MLP neurons of a small language model. Each row is named by its layer, matrix (gate and up: input weights) and neuron, and shows model dimensions 288-383. Each number is 500 + 40 x the weight over its row's rms, rounded and kept within 0 to 999. Numbers have three digits each. A neuron's up and down rows have the sign that makes its largest values positive.
Before each neuron's rows, "fires on" lists the tokens most often at its 100 highest values on Wikipedia text that the model never trained on; "fires in" lists the words (lower case) most often at its 100 highest values on Wikipedia text that the model never trained on. A number after a token or word is its count.

fires on: " end" 29, " followed" 10, " finished" 7, " beginning" 6, " close" 6, " start" 5
fires in: "end" 24, "followed" 10, "finished" 7, "beginning" 6, "close" 6, "start" 5
L3.gate736:498569505492572446572432517502471534535508456520500493522499511517572520550480562498486522486478487579463459527373513551456528507458525503524465519501490525511505466452479528526497477430459507560490550510521485461506589499483598525487528491450521495511513499503418488541529520470508517487
L3.up736:439559487539487486514455399489443523487426437488562557523486514482560555470498497475506455484512535517439490597470459591482510474497543447473497441456529551539536528450522550480534511477515499563496544462542417457508575439439534479530566535489487494539534523574425567541487523531457512443

fires on: " to" 54, " the" 9, " and" 7, " with" 6, " on" 6, " each" 4
fires in: "to" 54, "the" 9, "and" 7, "with" 6, "on" 6, "each" 4
L10.gate663:494533454493466454428454471521555493441495521489559551511574498523497451434505503515550518552531434446495474523508497509519488472541498503538574553536512478500477516481447556487563509468459537502520492526511505531506512582511482508576473530519517476536490490526553541526425493574516460485
L10.up663:540527526497504461561476520529498538486489483491479486444492559530526456501476538535495494501560499516501473527497468498455458483508492458484497528595521478510526490561551542503478460517545489549535521542539480451585463527503508522490547554521503451495549534514474443476442428537518526600

fires on: "year" 49, " year" 24, " hours" 5, " week" 4
fires in: "year" 41, "goodyear" 38, "week" 7, "hours" 5
L4.gate579:499491477544410448545515464500467519505503530553556503473584467530527507475504510488546495505551450509513577500515542529537482442494410559484524559473515502506543459493497483514563459574518461448503467422483465443455474511569538520476466476521547505407481400470512526483477462490506503515
L4.up579:548453429476477443532542468600470547441520533514447508434451545497522539502508528480433517505539549507557523467502548523540477467468436538460559502475470507559492463444485543494437505475550513478487485579475543489479527506588510480447411469447523484453481513537456527525474544515492486518

fires on: " to" 20, " has" 19, " have" 18, " had" 9, " also" 6, " since" 4
fires in: "to" 20, "has" 19, "have" 18, "had" 9, "also" 6, "since" 4
L11.gate652:485526481499468493463509532496538512515450500574485507500466468524512533556498505517520530550472518496510516481483481431484455485512532585522519427517487465542449480501492425521507560533499462429558461498487501496487471501543500464503536580455462414510442468535555552469474504497546472478
L11.up652:479490408459490511460521450481492549508475546524564499523487448471490467588501518478469500489455438458497553492468504478525619554482465448466496455509526513537487521460487457484520542444490483427448524571475404523430563451538555507518509479498510605466482515517472503508483494490510539556

fires on: " season" 26, " year" 20, " tournament" 6, " war" 4, " election" 4
fires in: "season" 26, "year" 20, "tournament" 6, "war" 5, "election" 4
L8.gate497:530448483515475519452474487450569517544529506516519512473479357476520472529494472499500522550499455496503563471482457487545562507489539527533453616453502437490458522455474503427506493515501532452555429494381469441535543471491508445450511526535528546544494424519427473482444487462544471477
L8.up497:594485536459443551501478606436581519496480467509500455533548457478512488550501497424511505549508467541453504480485490427557557519552509506474417415478496477426517503569464518425417519481463489459486513595477492528484506506501481455515523516486489461518469475500583497487508532498480557496

fires on: " a" 70, " A" 15, "a" 11
fires in: "a" 97
L8.gate435:501546505459472496478545560478512518485545564590521533447473614516526502522584463489459578501542501507475508493457500554505448487493526572444513430575462501557484446572467506492473467529527496510553510393483504475520540486494470550553464504471516438483442501532533511522524513453593500418
L8.up435:503552512498439488474517447501517500511562566451513560507543571479505496428473459449462521446465489512484483495542501487497402488444540502426504505514496519505602463512569554502429537501504574435503479498518498534505416519471499532552459538565466588388525525495500478503492502524530532492

fires on: " to" 31, " as" 27, "t" 11, " not" 4
fires in: "to" 31, "as" 27, "t" 9, "not" 4
L8.gate936:467522480609521463548560516419518527477552475463480567539523434504508445483513538484519422491535450451501560520523572503392514555452584499544447471534414438460553548482492488620508503484498442579476540445433458425528547509499487403539390498517547506444499485545490438437535506419594482465
L8.up936:511529470514519480463474573417479469534522480501576453503501458428463583515469498555545485465491467458504452471442505556479533484471526485492416491481521598496484503471499477456445517496536481461538489522524570563561579493543507530528491497537503516513506514558536490531492429464514481628

fires on: " it" 31, " for" 12, " place" 9, " he" 5, " one" 5
fires in: "it" 32, "for" 12, "place" 9, "he" 5, "one" 5
L9.gate996:500512459503462462452505456456448569491515516501451493491530529622452455501518486530549491501560483509456534483526471516501572443507522524488528499508387467521466511543535517570597502456499503464482456493483560499464515527450452451538458495489491545483522527467452529545481476469568486510
L9.up996:498482556452494457482467559465486530489518440470435568577505464539510429546428535507535482440503485505538506485531500479476475511458538560497501571524467551444497490503536481521464464519415487511531567482531447501409491480510476480533428583405522476526453515497557535486508511532481519520

fires on: " in" 29, " founded" 8, " located" 7, " held" 5, " on" 4
fires in: "in" 29, "founded" 8, "located" 7, "held" 5, "on" 4
L10.gate124:528482441534499516526487507509493539530494453478489477476489567477500456582497562476500471432515514476507558505509455448514426478518575493461486477481467525498516486538450439548458563489481541473460524540519491533590528431489507524520495526379444468563479525515515469487497452540504454447
L10.up124:483560519524499512530454452590468533528535502481450505434473498532515497468461537507493503504490520484530495578490491465435463503480539522436420527464449502490513454584581540527539487509455443531494455523481479545555514547493489549515597510568506427583516498485458517396508425487520425489

fires on: " New" 65, " Old" 13, "New" 4
fires in: "new" 66, "old" 7, "oldring" 4
L3.gate804:552504525525483513484532453548473417453509495517539447472475447502565507508485470420531464513464473513487512460465490564507507505426461519465514489512469481476490512555497501500508557518540512476508487548560517581540477451517580454505493529492507515436540483553526474538456510467450485532
L3.up804:514427485510499529450542465528495412498542467456472473478491488489561521539468513494535487460428496529551513467499485539531554578419494559503510497484473471555503466546514536488532550451501522456563501602512456456517467453469544435522479540484508492452511485564485496573485516476479479516

fires on: " a" 22, " to" 18, " by" 11, " its" 7, " an" 7, " the" 7
fires in: "a" 21, "to" 18, "by" 11, "its" 7, "an" 7, "the" 7
L9.gate928:459569513510522514495510526503512388494472480510477505547413440431491554422508499503518552523531507485504536582500554490441473536534555532571455527466529517521496529514414503412591514488466517434548475431518483493465475512512471556537472512568561456515495513516499527428453505556524479517
L9.up928:454589514483450522578521521537538527460453442539487463521449548498530529424507495512508479510512562535433523506542503513532454550576539484513498509542489497509451425475465532410483550471556495499557472537564462507548546453507488520498518566496495533529418536427502562506499505515538551560

fires on: " had" 36, " have" 29, " has" 10, " having" 5, " as" 5
fires in: "had" 37, "have" 29, "has" 10, "having" 5, "as" 5
L9.gate622:388518509466498514513538459458489514530430435514494453511445421490452510552512472510471571538497460485462564508452493479492560486412603552438478476562437544491420471587456539559527572505456436478494484523477491487558546407574544473482452459482518465481456473568472481547525528508563469483
L9.up622:471440556568516500488565422538541530493462423476552482468432466404511486503602467531470489513513490578473574449577479552499428490474501513452542468474485559473438547535484471454516450449536482462497521510545483538538477431511605449527455494494515435500449554514478459570525545420540504556

fires on: "6" 86, "ow" 10
fires in: "2006" 33, "1986" 13, "1996" 11, "1966" 7, "1976" 7
L4.gate108:476486513523503479407510447522531493455529524463499530479487468463462498466487496517501572498506447474487506461496452436550468526524502522457473546443526561549489491475469437548577486454467468442518450448493602488468487551470458498525551414545490435585460461540483529521507464513505458511
L4.up108:550590508458412520499402515491545501544476521471508582524473560448444450536515507505442499512455498447485497498507467527526465506552442486490449472477475509520452565538492501463524513504530466537433559502557554537514486465499483448439572474481466514443495527556538498505455474503508463448

fires on: " work" 45, " books" 9, " CRO" 8, " mon" 5, " Mon" 5
fires in: "work" 46, "books" 10, "cro" 8
L3.gate376:442507502557528478506526497498426508528499589510455491465518456534481596565571471403545525518447603535489469422490465549525493563491485529503493587397503503558518466471491511523481461433487541488487451480578424489503498462520477505495488520411471537471500585478526512444482540452484539479
L3.up376:446533499467524541547541491483480501491500542471508562496488511517481566522514527472524528561532522519533579534433456533554499560471460581519510545486479490547486491520473504483443461461471584493505534540511515447546533486466545492483478513429435475477521561451486551507535513426516448517

fires on: " A" 30, "A" 27, " a" 16, "a" 12, "1" 5, " An" 5
fires in: "a" 74, "an" 8
L8.gate924:505529449494502477412573539474543517610531573519515556469495459517519509489490480549434541527476452489505532504516520523469448584499535483459459483548506444616525571491501523505496522521432539462519518512470525421546535470513502477555381559494521507423513428532452496434520526478514451466
L8.up924:518560480477443527486421484498544467447507510502495564554484550545497450467529473419524552484508497488452444469476506590524494436515483514494577489512383499535474509491475509537462453537540556476557458456533515511470511533507505477577457514517526498548538483442513593463448534412517539419

fires on: " of" 49, " among" 8, " are" 7
fires in: "of" 49, "among" 8, "are" 7
L11.gate199:524499575459443473434498546505585575547489504444471449479428565465479489469530504475513499486493550509512517489527499472516531481436518487528506499564533448466473519552430451536514557492510507492502455485499428549506459488522454536567497512466456449523479458519474535554477515539553486480
L11.up199:547442497573555500452512481492514549470491470483479449520478440486537494563489512510430470522478530388560476475448488430545529484532504469526438483513567469528463527501497495503458533531522454472516549468484534469479465541544522492525452548525502470477515512454547525474508477476411494489

fires on: " as" 73, " with" 15, "As" 7, "as" 4
fires in: "as" 84, "with" 15
L9.gate965:475525513429432490509462433495540490460496483617444574452516478507527546467516523472446484534541522543499475506502559488433418485490490512498496510570432459462512414455467579443454516503476562443458508498535553518516512538477465511552491639542531464492498494480514527491488517514535504483
L9.up965:517502453504523493451562471533461461485523485530491498482535492467476456472530537429554481449466533534446502465590537471528555515498490482567576415553540473542465410467555493435466460516420511472544470465518493471454497511524486523517449541522510457524546491478429479441470542520407456528

fires on: " had" 69, " has" 18, " have" 13
fires in: "had" 69, "has" 18, "have" 13
L4.gate300:465518484503522469476472450478530526482551507498464503433472426529464464506543516465458527487512419505502577545512433455537501483466521566443462407587458576526400525526493500500550490527496486443542449496462491538501539541582541533493465542502539495518496502536483572509490493486519471484
L4.up300:492552544435587465501580416591481548529542482469414556471490518500467464561542467440479487483459462541467526521526461454575502484452520494501508447584458557465427548535623537501516498501548517451456465577529502539561466508565507575515555522499527486525466535568477517475417544615527501529

fires on: " Year" 15, " year" 12, " years" 10, " Party" 10, " No" 8, " Date" 8
fires in: "year" 30, "years" 11, "party" 10, "no" 9, "date" 8
L8.gate206:492562500492518472559492542523470582526476566469463448505495554525472503520538483445519551482468470591562523519473539491471514445525487536554504488553540512515495519561408531572490514463508510433573509447480469504503546462432509454481438523485508536509422484469492433514484491570544506430
L8.up206:558483525468494492542545416474453548560486539520542459504471485573484533499482560544566504494472524507508560477447502493552478455513467548532535523495477504443423472459571494452482563524565489417524504543475532517575462539569500558565573496576462508495505468516529466509407521496503545465

fires on: " in" 43, " on" 39, "born" 9
fires in: "in" 43, "on" 39, "born" 10
L10.gate574:516512387503542481484497524462490556538438566477538551522495481519482448524512468546480546493560511497509541514560481454493504494568470602496525511477443483621539523522501551533564523524480563465489527535562502593542424554522500487537496533457473500504514541484489495523531455508518534479
L10.up574:481604463524521454480530511558488560525486542490592507474468481452514489430516501515503493420474489429460518546507497505473488569504510481504543524473491469554552548547488521523460479475432496516407466492497469483547487509498475552508546541485471472470486454497490491450532529467506489494

fires on: " a" 19, " an" 14, " two" 6, " leading" 5, " own" 4, " one" 4
fires in: "a" 19, "an" 14, "two" 7, "one" 6, "leading" 5, "own" 4
L8.gate238:536413481471509545539474545417559509479448499565491497461510537484490511517534547491413549457472490494453494454435542505449438515515535482504478470458513485372480478500487557560513511527538498525519505488490506481597545519473538556494491459534570475484523426500446460505499463440563491476
L8.up238:476520477558495489467487461393507551539486457453486526584512488443484440484503490440470467554531520473464540470444536531471504505463384520466493442449378499507420470419495564520452495459510508541446472529492506512407551524500484540505486489500477519498492477485404606577526513474528470459

fires on: " was" 40, " Website" 7, " Time" 5, " Length" 4
fires in: "was" 40, "time" 8, "website" 7, "length" 4
L8.gate289:463566459429555409547511478441483573529547544491507502517484473536547476518427475456470484478486472555438497607490503514490469494538455515470405425570553529477491564454477462428489442486559522482495463519400561516470475523491503499488599423531534552485503459494445425507487503542480470532
L8.up289:453501513494543489479522503517574465506442559505503513530462438481545525432544592504552469520479456543490496581608510489552517442485495490520531468473556467490524507448549505457482528586455552486552567526484500480537541475466529497491498489509529496473494515570473483466499498511494508571

fires on: " May" 26, " West" 19, " East" 15, " Fern" 8, " summer" 6, " spring" 5
fires in: "may" 21, "west" 19, "east" 14, "summer" 9, "fern" 8, "spring" 6
L4.gate15:554536473496470471563449510566472512426475575490513474510463554417517541523421518485528521470496511492534537537522516532479528490488502516467501458509452478547481564496552592576472536446570522504461521473510510466500510540455493571516462494539483474510501529458489539473463459526557479505
L4.up15:497513502514456470549494522533481494430502549511447416522417541415526503553423565427502551530510497494573496471506472563494509503514437488521524468525494453512520562450510517616510561468520515496455484546529552479467526501471513551482460476508533441569501515363441499424467451532455506560

fires on: " Big" 20, " late" 9, " Grand" 7, " able" 6, "ough" 5, "5" 5
fires in: "big" 23, "late" 9, "grand" 7, "able" 6, "deep" 5, "real" 4
L4.gate624:499540451469497600510493422543495556459437434549615486461516488540504525511449535520476492457564482532512481506475499520528486489431614481534464526483509527577444521547502544543521506539526530553542496478480528541492518565494533541519531541494488490502502466463438514531529471545513427460
L4.up624:489537389473499525493522453481470474523456473479541473449419553496510574533538508423487535468581523525577538482537552490553489592469546487489466479469527578527548562551443515540567536473515518493517507500438517480518427492503576526445431517605493557492536521479429533464492464545497508507

fires on: " South" 25, " North" 24, " East" 21, " West" 19, "Stage" 4
fires in: "south" 26, "north" 24, "west" 19, "east" 17, "eastmatt" 5, "stage" 5
L3.gate569:467558422429451479492498490545502411448511575474458521477527479428543492520544479482499527476478454476501507475515498522468502497478478449401441419527461459595481492495480419487469436494580515490496444512453451520515486434433481506539479539567525418446552513448470488539445468540519518466
L3.up569:518488454566514515469460499466482501508549487510461490575458520456545475508514607542545426492505514511485438418416453528460511515561481504518526460470505565436489512487509513576488567439449486463466434508493509513528519525483526490476403482498540474510467467466530429581517420520477549484

fires on: " of" 24, " by" 22, " from" 14, " to" 10, " in" 8
fires in: "of" 24, "by" 22, "from" 14, "to" 10, "in" 8
L10.gate276:512503457508462487553534508534458533495442490490518450563467462556459514493483393480517546457501470529534488532465434423441563523511564503546449488410514518487544543572510532417527441460511510532623539548455500560491504494538479517522498549564548486509565497499469443441560471581472445463
L10.up276:484545479432511524491386533466508538514506457520550530585551561511495546528517461539532469455535505422415541492516476485507468527475538519481498549478513541517487476519504494481496471502518475493476478487449520465539441588485451468505521565489550530498508555487487495501521476531505547450

fires on: " had" 43, " have" 12, " the" 11, " did" 4, " has" 4, "s" 4
fires in: "had" 44, "have" 12, "the" 11, "did" 4, "has" 4, "s" 4
L8.gate530:454501543504521513461523507406560527451499469450490482540469433578505497560518512467507493482461510447417588541482465421513481507495546468512531486539394504544465531495459451478465502490442521514485427498518512555519557484563546517575525529459521424519460443503517556518448490558518556486
L8.up530:470460423466493485447464504528544512563608539460522505511435415549450477448476416456495487490507493523441543501495443471482439506479482466447552583515508526467537500530454527430519455458462518446506583505488535456569478491468476499449435546547562524443513481541481504529460511510486533602

fires on: "3" 66, "4" 34
fires in: "3" 32, "4" 16, "31" 6, "35" 5
L3.gate995:506491429426482532510451500483576531599492528531493478434393476507530549507510459545579472494449437415494519506517459481432549534482531454516503539477511480447520532476499445513452409511460523489474482508534521435583483518481518529533541515462491470538561449563512509478540486515543545468
L3.up995:474413481544452439525413450514567542515519392543468438518442425551551503499528544509530581523504486568511454524541452505436565474539467498556496523548446464547476534454486455483463475552489499423503441495492509461547521576478469482493451479540539484526463473526514507464503506529494396484

fires on: " a" 75, " an" 25
fires in: "a" 75, "an" 25
L8.gate433:563498527541470643440501501444541539496515432525498441464516509481489506508549520486483626464521556465470506411529543463476541467485513525498488467499440530425407501505584492452527581505491496447533514507553482510518514525535523535494437452432472517481478511445521514476514477555494502517
L8.up433:500476516472474489510476459453610496560530482437533577463541498515511490513426569476466456516495465496550514494453602489385446523518512400465491423580508524515506488471517463462489510494505556489558474545481526427501514485460537433505433476472543564447505559494447534492473562507514508534

fires on: " on" 25, " and" 19, " but" 18, " a" 9, " at" 6, " in" 5
fires in: "on" 25, "and" 19, "but" 18, "a" 9, "at" 6, "in" 5
L6.gate602:514473478517505429474514509506549534463461507584515552544441491555493410545600459521493526538549514551504517434491533439446552499507518537521530497505469483533531517475506484484529510481486580503585450516505450509433509554508476510526449524530532447550497501525473467437504481488574442542
L6.up602:468488516568461454500535510523567570538502505590491539509560513512497472543509581486441441508484525545444509466472533467475517446543465552475557450559472521541530472492501460459464518489517506450544589512479491556505480522557473560470500536473517485521500492529502499484503476530548520517

fires on: " the" 32, " a" 28, " he" 20, " she" 6, " it" 5
fires in: "the" 32, "he" 17, "a" 16, "she" 6
L8.gate673:468420456476407562418475492522557461507566533512528509494517481537523465420485494448515524524525478621505566455507446468401465509510463480459560443540521471488478428492563481459528509479536545476513513391517505504513524506510512521526554513503502471472579536495503467514482511500501543596
L8.up673:502482557525478470498540475530487529489505531523489494448511484532494393461546510466649472462550521556508502467533461464479532426557445505477581511453551461569448516484539443437554524412595530494529593489466550499435490576528518486491540479501548510543534492487505451528392489531515538541

fires on: " season" 24, " Year" 20, " year" 16, " novel" 13, " Years" 7, " book" 7
fires in: "year" 39, "season" 29, "novel" 13, "book" 8, "years" 7
L4.gate186:445489456540484463558468463435451545494507504474500485507384440535454470504569490482526544521501456556483498438457479465524526519503515526490503530513486423438583479462494579458465566459566530402603509548436527573459568498500488461437440578506477477523486433485440501437497478466461544483
L4.up186:489585526515479494509512491477506579509520457481507554458444524512467533489502527535460554523532571507470574516493481508596473574519525540570482534478503493502526436503484532501493473498575512489571522506462475499551503506537561461490474532461481467500449482505477525500383479452450533438

fires on: "In" 53, "On" 40, " On" 7
fires in: "in" 51, "on" 46
L3.gate113:493621502556486421518531494457518474458510409533470510510432524471521489476541531463519484490455504518500494527458511513524454470442492530492533548477568471504461503547461483460492505517543522433490519561451519433501480524516504465569542528506505453491477405481473503480460508422405555535
L3.up113:472520492505507501557474507534532488433478518533553553538486494521453526537490507468513557470474464484467495517506534485406517539550476521507500501496479449558481425455534425506504517486539501522490472493558473533580486486491520512498479529539471428491509481519518539446563577424489516509

fires on: " based" 15, " under" 15, " Pro" 13, " named" 11, " Knight" 7, " Liu" 4
fires in: "based" 15, "under" 15, "named" 11, "knight" 7, "pro" 4, "liu" 4
L3.gate268:510539517545483567504502433459490517461518563512536513524534477590524508581559515543501476579542513466403580463506519454502483441601485505480521560483393473492521503531505455520509474470441510527480446465518467432502531520498519544520446613480537473507523521414540471471518498489504568420
L3.up268:507506548472536491568534464587484525489502467469526487476513528542530560513484451480535504523465477536540460502487437516493428480527436468471499431503471389407554409489543496501490438524551428470531493448568519554514520441554483487513495496462443460444533475499489607426526449470418490434

fires on: " World" 34, " European" 17, " world" 14, " Europe" 14, " Asian" 8
fires in: "world" 51, "european" 19, "europe" 14, "asian" 8, "usa" 4
L4.gate559:479523501501541482477503485514497432511456511465450494556476540457511509470447452465480533524503453509569491540477498460520465415526519427374522584495575477506526546484570572515451482494538448480514449491481576528523537493507511506533598466548467484464571497525497508459449445506464564484
L4.up559:533516487478537505517501470573502530510476479525501444551496517573529470495540572457473577435469529439487567443476490483515507461536544547453550555515501466506494573516452511577524507501452473459463478553530436487524516512511542502521491566483498489582483550449537423514441525508444441489

fires on: " as" 71, " that" 8, " since" 7, "as" 4, "As" 4
fires in: "as" 79, "since" 9, "that" 8
L9.gate301:453524524466468485454477428529506496506554498530552512487472493516436501467512441452501515485567474600455471505527520505468474550477569459528499501457475543454526463473508489524477492460434562457534447482530510546518526473512525515528440504540577465557545507493478508478437527537498452499
L9.up301:455491453532490508466389494481593459483500490489477523522494427444477472494489516445486473411507475520457547463509605414450566423499504508471495569545467592493422488473587509473492458522457536486443483500515413446532501481446478473494506450449511438512548487471470560487387536486426484523

fires on: " be" 26, " to" 12, " it" 10, " become" 7, " as" 7
fires in: "be" 26, "to" 12, "it" 10, "become" 7, "as" 7
L10.gate51:502473579576511499453539548495471492507532500495408437493499474553479530522527465499499515504535554528524466423410495521444486524552538553484515434522460470547530422548415474543468499478487479503483477510525464461507528621476499516472426503445463480492440431568500467432496494433557495417
L10.up51:538546516448486459536487520476486574507494425456545469547547458540429470466506496461541417480501435525540443469507570513519446518477472544537419456464482526505546472469519489526458546487499500454491541561443529429517509577505517522508482561490477522497580527503484427553510467535482443478

fires on: "4" 41, "5" 29, "3" 22, " Street" 7
fires in: "4" 31, "5" 19, "3" 16, "street" 7, "53" 4
L3.gate993:505513466485590459551472459536490605558459535522513482524487517478549492532541416452534502434441546498509494503478452565418532504479466504528506547416505525450495421531493490527581503518489537495545552530482538448482465440441462461503467508505441532473484503553488547509541498546538491536
L3.up993:485504479523463464495437433511466521444488513544490455442441473536555461607568440481505534507488551600493533463457449559451525475530515502552465468507468485450461486549472489539585467509466501468514473482489530496367487484445468423552479526534455495481454525495497484478518507466509427470

fires on: " on" 92
fires in: "on" 93
L8.gate372:413539382510513475468511467477489528474422503458486569540396431548512429537504506471552502501519480499515497539484531413430494490537486493552468478518502496521493558527493466516578481483528545520536462475491474459520468534437543498504474506504542444478524477438443437493557498472455495510
L8.up372:506538455555472449530500451504457495390452485506481528568549505490480434517528588519507557451512462507457449528500510503498501544520405558436584383518453410479540523483535494477452501418534508475503498510551511518558501519516495534487544558562557514471473483437505559468544519495459550563

fires on: " My" 21, " Big" 20, " Mad" 6, "My" 4, " Old" 4
fires in: "big" 23, "my" 20, "top" 5, "oldring" 4
L6.gate264:518536486538563488465555524509431551518534523501593523435517541530553532499491508480462501570524434493554474445485452454499481516477569503521489452444559565528511533517472596526485501484512488509497572569492534546568480467543608512466510531519525585552488538490498478530510486522430502496
L6.up264:486459499467453525441499433506521480552577477481542473445492518494525528436544526501470456424559521467471457443489527543522453539460591478589491501464540464535465567625457510554435507465461461464527494492432494493494489480525537401488535561526551461483498472475510494534502479494537493482

fires on: " made" 16, " make" 15, " making" 12, " Bel" 9, " turned" 9, " turn" 8
fires in: "made" 16, "make" 15, "making" 12, "turned" 9, "makes" 6, "tax" 6
L3.gate252:472582567461535466504506483537448496486482487501590540476464491496576587477497515452499442544551552533490505414472464564511524485481507457447572516448466423565498533485532523413507509585467537544486550511531481465497492463495546501488420460506578538431468432484507499532533517474463524514
L3.up252:408543529589503490483478510447529570498462517397484493566501516496481478531521497543511492448446509461410573558520493567478448481498469470487485526552549543533457438464538522508543547447585463497492484464491478551539538509479478508508495501543451497465483480506448517539490547521570526498

fires on: " as" 30, " that" 21, " each" 8, " As" 7
fires in: "as" 42, "that" 21, "each" 14, "the" 5, "one" 5
L9.gate851:492522466519569451496498461463504491474491553494543494525500446502504488476532482477423474504510486447409521473524483510452560417513533522471594515467419486500491504452475477513526481539490537503522414529459568500495485519516485454587492431420516470465565493460497497485496571471497474540
L9.up851:521477509541559483519439488469592501453522478499481486490516514480517465487522542486564529477489476500470449493508434514436531453489542532496590510546495515494508534502483464481405409504521470487579531435473486500548583471488448503544504400519498505546553474418480484442486527472475470513

fires on: " began" 28, " end" 13, " End" 11, " beginning" 6, " start" 5
fires in: "began" 28, "end" 18, "beginning" 6, "start" 5
L3.gate930:487562530494470448482441493502470511568546502514532530591505538467515467588507520562518587448493509511519564460496497480516517531482514555517424589527496474531407445446564544467472502455495429474502506512503463489472529453476460555553484551440493496527470539497544488558525479498458484516
L3.up930:517484560493464580568439417472514461517446444541539475487478517533511493430514603429488474468408502498497558512570442546437504540451575435402500496483498509452474503592495516532434459454569541482450528477502482498488549515506564477543521453499460514534486444472463477541503456520493533513

fires on: " was" 30, " were" 10, " are" 8, " of" 8, " had" 8, " has" 6
fires in: "was" 30, "were" 10, "are" 8, "of" 8, "had" 8, "has" 6
L11.gate635:465551539545463474424464551508530495532483548493469554540453549545485509542477534507522551425537422471499457542505503470501461475535524541523515470504485521519439540548460475563443478448491490530538422492536476482534439608540445533462480484432489446505539509478530545493544458523451468535
L11.up635:460491534489445437500498455499522525506478470489497533544482478522549444533442548486526465467537511448466547481508497472554470506480478485484475492593561489559465443453497447509469455549503458497461461458546484474461490561533491480492496509390539501474436499469470496472483550502505491521

fires on: " by" 34, " of" 15, " and" 12, " while" 7, " before" 5
fires in: "by" 38, "of" 15, "and" 12, "while" 7, "before" 5, "from" 4
L11.gate407:501520536489525465485585568501468514499509524527569435561449508510445555491490466534506478426490508510496513553469548440546465566510595545535498521531462479552503488564485544514543419501513486465525458497526517486521482523444523483518492522475495545479496489537473465450523497505535513452
L11.up407:513392512463467537466510494501494496471483419531535543511467478579467499443498483546534431487480518444433518468447537514486429540515578521570491502458494532492468567546501536468539467525576509556527480542464494563504481535520504511457478603473513493630501418473457482443532465509482573513

fires on: " during" 27, " side" 18, " During" 13, " Yun" 7, "Awards" 5, "Y" 4
fires in: "during" 41, "side" 17, "yunho" 6, "awards" 5, "since" 4
L3.gate212:551534489536506525541515494436466435456471544498588472510521456485409476505526477468487532508527496485474477493479508444517564517520514529507534512492503476456455510565514575492558553558555523462529472469454482494449490510554517435477438492526498535579488486432483445509437489479544472500
L3.up212:566463527522516505447534469504548585488456564566446506470488505442496509498562552453580408497521528470444546528517585586567494476506495442506440523507543511545478511460533489459517520459543520429476505509457471525431532476479484570509434511471472511463469465451507487492456526541500441406

fires on: " a" 73, " an" 7, " the" 5
fires in: "a" 73, "an" 7, "the" 5
L10.gate602:514460485459549513483510503526598518455573515505460477513510528514519446415519550512509489479592444500486516480528428492473485422536508479535518495483466572585440485438498447545508517495503543472527491486598501510520469481496461435503443536562537506534537566465462531450466512455526523493
L10.up602:490507474464519475393490469521517517529529557469397455487440457483515482534554538457481546445527512454539494522496507449519503553518499429533526513522489448483478458542548479425483552525482485483538541506567561511369542456510459450568496509460538424458481467541599476493487507541519521498

fires on: " class" 15, " appointed" 11, " turned" 9, " given" 9, " made" 8
fires in: "class" 19, "appointed" 11, "turned" 9, "given" 9, "made" 8, "gave" 5
L3.gate937:576449470516570517494540554499466561508556529486490509553470465497497553501562443474531475553559578496569430444453463486547443445448481512433498574455459426497453497436473503432497500497426516534503571401527606476442502483560475488449509467481425507602535428545486561595507598518579512469
L3.up937:455581491508504486467479473413532520444511518499490500492482517503473550453459553520493449454485472472473479463466468609469517560500487473480498560517494477580521493571553540566525432502517440479411492453478475471548503528449485489493468549545529484500489513396436520479520466485499500508